Weights of a small transformer language model.
Size: 13 layers, width 256, 2 heads of 128 (1 for keys and values).
MLP neurons of a small language model. Each row is named by its layer, matrix (gate and up: input weights; down: output weights) and neuron, and shows model dimensions 160-255. Each number is 128 + 24 x the weight over its row's rms, rounded and kept within 0 to 255. A neuron's up and down rows have the sign that makes its largest values positive.
After each neuron's rows, "fires in" lists the words (lower case) most often at its 100 highest values on Wikipedia text that the model never trained on. A number after a token or word is its count.

L4.gate289 [125 100 136 132 135 148 129 110 106 155 137 121 120 112 131 128 114 138  92  89  99 143 114 175 112 173 157 165 101 165 128 122  84 115 128 126 103 134 134 123 169 146 158  85 111 140 139 135 155 166 108 165 132 119 129 140 138 140 104 120 129 118 131 143 123 136 136 176 119 127 192 139 133 141 106 123 164 117 104 152 138  91 125 104 127 144  77 135 149 131 108 154 128 130  88 122]
L4.up289 [170 108 137 120 181 130 118 143 114 129 178  73 156 153 135 117 117 150 100 128 152 138 146 147 144 130 117 117 121 136 152 134 107 113 137 147 137 137 140 107 140 140 140 133 162 136 129 132 184 108 114 126 162 147 116 198 145 145 108  97 148 147  76 114 126 154 173 141 155 126 140 132 157 172 142 146 125 117 118 176  91 137 129 112 146 134 141  68 143 103 123 129 114 115 116 138]
L4.down289 [119 106 132 140 142  87 104 104  51 123 119 119 147 100 129 213 114 130 113 132 156 115 195 140 127 117 146 137 117 139 111 117 106 152 106 170 130 137 121 124 158 147 156 149 117 112 119  76 154  83 120 152 172 161 126 161 162 120 111 123 151 140 140 122 135 153 188 149 122 125 145 160 144 123 136 124 169 177  69 140 125 164 206 138 109 129 114 112 150 100 113 134 117 149 130 118]
fires in: "of" 22, "directed" 8, "in" 6, "on" 6, "released" 6, "wrote" 4

L5.gate419 [140 115 118 152 125 127 143 112 154 114 115 167 144 126 121 134 128 120 130 110 163 118 107 115 121 166 145 133 133 103 140 131 146 128 176 158 134 123 136 147  62 171 130 125 144 174 118 145 122  98 123 134 136 170 130 120 125 111 103  93  84 107 156 176 101 135  59 119 119  82 109 123 167 140 127 143 127 143 139 129 116 111 145 109 172 182 163 113 181 133  99 147 130 117  93 130]
L5.up419 [103 137 134  88  82 152  96 155  72 123 164 138 135 149 130 116 119 121 135  99 135 116 101 108 102 148 143 128 101 146 125 116 110 117 160 114 115 169 101 156 136 141 138  96 133 115 131  94 108 160 145 118 167 110 140 171 109 142  99 146 106 155  94 157 115  89 142 198 134 139 175 136 132 169  94 124 137 104 110 156 129 116 121 103 160 107 114  93 102 100  98 113 155 120 140 110]
L5.down419 [116 132 102 124 155 115 112 115 109 119 130 159 155 149 131 255 118 110 118  96 131 138 123 111 105 158 111 146 106  96 150 115 113 149 125 188 195 122 117 151 106 172 157 153 105 171 121 108 158 138 137 126 123 155 131  92  83  98 131  95  97 129 141 145 111 119 110 142 106 147 114 108 138 133 119 119 133 153 156 126 119 161 122  91 159 141 152 153 147 143 154 183 110 118 133 135]
fires in: "of" 25, "until" 19, "since" 14, "after" 9, "in" 8, "from" 7

L5.gate246 [148 139 174 113 149 170 107 132 130 143 125 156 159 116 155 136 133 145 106 101 167 125 145 110 111 125 133 144 141  83 124 125 123 139 101 132 102 117 115 124 166 102 116 108 116 177 111  94 116 147 124 126 152 135 163 150 160 136 135 115  95 135 135 151 116 144  91 102 139 143 124 141 137 129 115 112 185 114 109 154 154  81 185 104 174 126 157 127 143 116 130 127 123 127  96  64]
L5.up246 [133 130 159 110 107 131 164 157 136 138 123 126 158 139 156 149 121 132  97 143 142 111 139 127 167 158 106 140 108 146 129 124 137 101 117  90 146 113 128 107 143 165 144 144 130 124 117  87 102  95 108 130  72 178  99 138  90 164 115 148 118 156 150 107 128 128 113 141 117 108 159 136  59  85 159  89 139 171 118 112 132 130 109 105 133 125 125 139 101 139 108 113 115 150 136  81]
L5.down246 [162 134 136 151 112 115 151 112 131 115 159 130 128 182 139 255  96 147 134 136  97 123 125 146 167 144 142 171 139 104 141 115 118 103 113 115 150 109 122 122 122 125 106 111 158 146 114 121 129 138  89 121 138 136 110 116 103 135 136  97  82 119 116 120 140 164 116  99 127 139 108 107 131 119 116 152  92 155 132 138 155 130 176 100 129 130 131 128 166 149  91 136 103 131 119 164]
fires in: "at" 61, "during" 24, "in" 4

L2.gate427 [ 95 144 118 149  75 198 137 113 154 139 115 109 152 134 114 110 139 100 130  78 147 131 155  72 125 167 141 154 126 107 189 125 151 137  99 119 140 100 137 142  76  96 117 109 135 109 122 167 113 114 123 109 161 123 142 128 145 152 124 107 130 147 125 158 163  94 109 125 153 152 132 118 153  95 148 113 114 144 107 123 134 160 153 152 126 162 151 101 136 119 118 133 124 157 103 127]
L2.up427 [127 172 101 116 107 117 122 139 154 166 132 108 155 133 122 103 122  88 134  78 144 100 119 122  97 149  97 130  90 118 158 104 165 136 156 104 124 129  85 161 108 141 117 100 162 112 127 150 171  89 150 150 129 121 117  95 125 145 161 122 153 105 100  99 161 178  87 126 155 122 145 150 129 122 158 140 125 153 120 129 170 175  99 154 150 132 170 103  78  98  93 126  95 104 142 132]
L2.down427 [141 133  73 133  89 124 140 117 125 105 106 115 142 105 144 213 126 110  97  89 121 134 128 113 153 104 170 123 147 137 137 153 135 134 126  97 170 138 117 120 107 132 118 136 184 131 181  81 134 126 137 107 148 134 101 128 119 148 162 148 161 106  93 142 127 165 100  97 173 169 121 101 116 145 145 137 142 148 153 179 138 120 121 146 111 168 114  97 102 142 177 144  96 147 161 136]
fires in: "on" 55, "at" 31

L2.gate256 [ 86  87 113 125  98 133  89 161  89 130 118 133 152 112 124 119 132 149 116  89 144 107 179 139  97 134 146 111 108 113 162 152 169 162 126 133 155  77 130 116 103 158 164  85 175 149 170 140 133 150 107 221  80 130 176 147 121 131 159 128 158  97 133 137 168 116 133  87 151 160 106 119 127 155 100 124 149 140 105 178 123 135 118 154 144  98 147 133  96 153 159  98 142 159 130  88]
L2.up256 [ 72 121 125 142 117 153  97 176 102 124 127 129 152 158 129 126 123 162 147 102 135 153 126 120  96 102 113 144  93 114 153 141 130 163 107 124 116 118 166  90 122 138 145 114 142 123 154 126  89 101 157 129 132 129 178 175 161 137 141 142 124 113 116 129 152 173 116  88 142 143 110 167 152 130 136 145 133 121 128 115 125 151 115 149 147 144 146  94 126 152 140 100  82 101 135 105]
L2.down256 [117  96 109 118  97 118 126 133 109 139 154 136 128 111 167 205 139 157 118 115 137 144 105 136 128 125 120 154 116 130 158 143 161 131 151 126 152 126 119 122 130 172 125 102 149  97 204 120 130  83 139 133 136 117 130 158 128  91 182 135 104 139 115 139 118 144 159 129 173 158 131 125 159 171  95 118 134 137 174 144 130 118 135 153 164 124 157 108 112 102 128 119 117 140 134 139]
fires in: "on" 97

L5.gate409 [159 101 156  78 199 138 153 123 131 107  84 180 112 101 112 159 160 160  84 110 157 110 114 105 134 129 144 119 168 118 124 153  88 111 132 124 121 136 103 148 151 103  84 137 120 106 159 147 118 100  97 116 128 109 109 144 128 148 119 162 109 142 142 155 114  98 111  96 100 105 115 109 169  85 113 111 116 180 135 144 137 138 168 104 119  91 179 198 132 151 121 120 111 108 126 117]
L5.up409 [143  93 122 101  95  97 122 121 134 102 103 143 179 123 148 119 149 131  98 124 114 131  96 153 136 146 137 160 106 110 110 134  81  97 128 109 133 125 140 124 117 118 159 144 131 131 154 140 142 153 103 134 103 142 105 142 139 137 131 132 118 116 153  94 174 127 118 118 136 142 114 167 116 107 139 105 127 122 110 128 100 125 143 131 140 156 156 109  73 145 103 106 132 149 149 134]
L5.down409 [ 97 157 168 141 134 123 156 105 107 130 102 124 145 134 145 207 132 144 128  95 143 113 106 146 133 157  78 127 151 134 110 137 157 103 174  96 179 138 109 156 169 119 111 110  95 139 151 126  70 124 133 116 128 127 106 139  87 139 121 150 126 146 146 145  98 149  97 190 173  88 136 104 143 135 115 129 130 110  94  99 165 185 149 113  75 139 145 131 117 147 107 138 119 133  99  83]
fires in: "in" 25, "on" 17, "at" 12, "of" 10, "for" 8

L3.gate90 [117 108  85  92 171 126 108 161 120 119 166 126 120  80 155 101 128 107 132 117  84 103 142 119 139 101 113 165 113 164 121  98 118 135 111 150 119 140 154 146 153 131 130 122  87 113 134 159 136 142  98 125  76 141 129 117 113 127 127 137 152 149 191 147 116 140 108 103  70 105 135 120  99 118 139 153 121 105 114 134 130 118 109 121 118 140 135 138 121 181 115  71  75 122  79 134]
L3.up90 [138  92 105 129 107 155 150 129 169 170 155 134  56 114 156 119 119 125 129 145 105 151 127 121 134 143 164 108 111 180 133 114  71 113 125 109  78  64 117 138 144 114 133 120  59 148 118 151 158 126 100  82 119 112 138 129 141 131 114 143 124 155 171 134 117 144 141 114 122 136  43 151 153 138 119 127 125  96 110 116 114 136 108 151 115 121 113 125 147 156 125 106 127 121 115 157]
L3.down90 [ 91 140 106 122 110 146 123 149  90 138 134 153  90 168 148 192 148 113 137 149  99 105 127 158 118  88 103 180 144  95 130 127 102 155 128 152 131 137 122 125 152 141 117 134  82 158 100 154 170 105 111 100 123 138 127 114 163 119  94 106 128 134 128 138 100 170 118 136  78 125 116 125 129 128  82 132 112 156 233 138 136 153  79 145 127  93 140 143 117 132 168  97 128 127 108 102]
fires in: "also" 24, "not" 22, "only" 7, "considered" 4

L4.gate122 [118 102 103 113 112 139 103 139 107 113 109 134 107 135 142 149  86 134 134 146 107 107 134 106 139 149  88 149 149 122 109 167 156 101 132 126  74 117 152 139 159 109 125  97 136 151 153 115 137 153  95 158 134 167 117 149 122 127 154 100 129 129  99 168  78 117  99 127 161 148 121 183 124 131 133 114 127 145 138 169 134 115 156 125  79 140 127 119 162 117 125 106 113 106  57 102]
L4.up122 [173 145 125  88 139 192 143 153  76 121 131 149 131 128 135 133 144 147 126  75 130 178 109 134  90 146 145 120 126 127 127 132 168 130 143 131 175 120 123 111 163 135 138 145 134 127 136 121 150 128 102 188 104 111  95 156 100 104 141 119 110  97 124  75 133 113 116 146 133 116 129 164 185 124 114  80 122 165  92 123 138 105 142 151 155 177 107 109 123 138 119 144 176 116 109 148]
L4.down122 [140 136 162 126 117 105 150 121 131  91 120 130 151 121 133 255 143 113 142 114 153 112 126 147 104 126  92 155 130 104 111 102 124 109 141 123 125 131 107 109 161 127 128 127 144 116 121 109 150  94 143 138 125 166 125 123 109 144 133 142 132 122 108 157 138 159 137 126 124 140 148 185 101 149 135 124 169 131 105 149 102 173 152 151  99 133 138 110 152 130 153 146  82 141 152  66]
fires in: "of" 53, "on" 13, "review" 6, "in" 4

L2.gate690 [154 140 129 147 132  81  75 152 110 141 110 127 126 144 140 124 133  98 138 123 165 137 129 107  93 125  86 169 119 146 139 129 139 152 112 121 139 145 168 120  86 133  88  90 154 140 100 141 115 161 117 101 178  98 146 128 130 131 140  91 150 137 167 122 154 181 112 112 129 154 100 139 138 144  87 166 147 150 143 104 101 128 121 148 136 108 145 127 164 143 135 124 172 107  60 110]
L2.up690 [123 144 125 112 116 117 127 111 145  59 103 135 164 149 135 119 145  99 136 168 145  95 139 140  94 152  86 131 188 118 149 127  89 120 142 116 161 111 121 123 193 152 144 112 130 134 144 119 116 138 127 161 126 139 106 139 116 126 135 117 164 138 110 152 147 129 104 166 136 140 120 112  92 116 119 137  91 111 161  97 119  93 108 112 140 111 113  97 129 120 129 123 111 134 134  96]
L2.down690 [120 112 105 117 147 129  92 172 146 141 130 135 114  94 122  45 137  89 154 143 131 121 145 141 146 125 154 133 148 135 122 139 131 113 125 107 118 144 147 136 129 113  90 188 106 156 102 138 131 130 125 107  99 107 133 109 104 141 130  91 116 152 159  98 123 104  98  92  83 107 153 114 132  77 155 149 108  92 240 148 116 125 130 116 105 147 107 161 108 122 135 143 157 127  86 135]
fires in: "a" 51

L3.gate190 [145  91 142 104 136 108 132 147 154 168 115 131 117 126  90 110 107 106 126 156 110 101 167 120 108 117 107 143 156 151 151 119 135 135 126 135  95 106 150  86 133 140 168 148 142 162 155  90 136 160 147 114  97 143 100 127 154 112 157 166 123 116 153 118 141  84 103 118 116 112 155 160 131 147 111 179 105 154 117 113 128 134 138  99 119 137 120 161 134 165 138 110 133 107 127 107]
L3.up190 [167 102 110  64 136  81 131 119 145 126 103 149  96 121 141 123  99  74 116 102 141 124 135 109 129 116  86  87 119 136 105 114 122 149  76 113 131 121  92  91  51 112 122  93 155 156 133 119 194 104 148 151 131 159  95 156 124 131 123 150 141 145 163 127 119 134 163 145 107 152 115 164 138 133 112 162 132 150 101 116  89 141 151 108 140 103 112 154 160 160 104 123 156 128 114 120]
L3.down190 [158 140 135 119 143 154 145 132 149 154 147 127  80  97 109 228 129  95 124 115 147 107 111 130 126 109 148 133 137  88 171 120 116 116 134 164 180 145 154 100 126 156 115 124 106  94 121 143 118 153 122  94 176 102 112 109 121 144 136 165 113 137 130 102 179 135 132 128  82 129 132 168 154  91 107 181 133 139 214 133 120 121 125 118 111 122  97 107 142 135 115 125 120 131 139 125]
fires in: "also" 52, "only" 11, "even" 9, "never" 5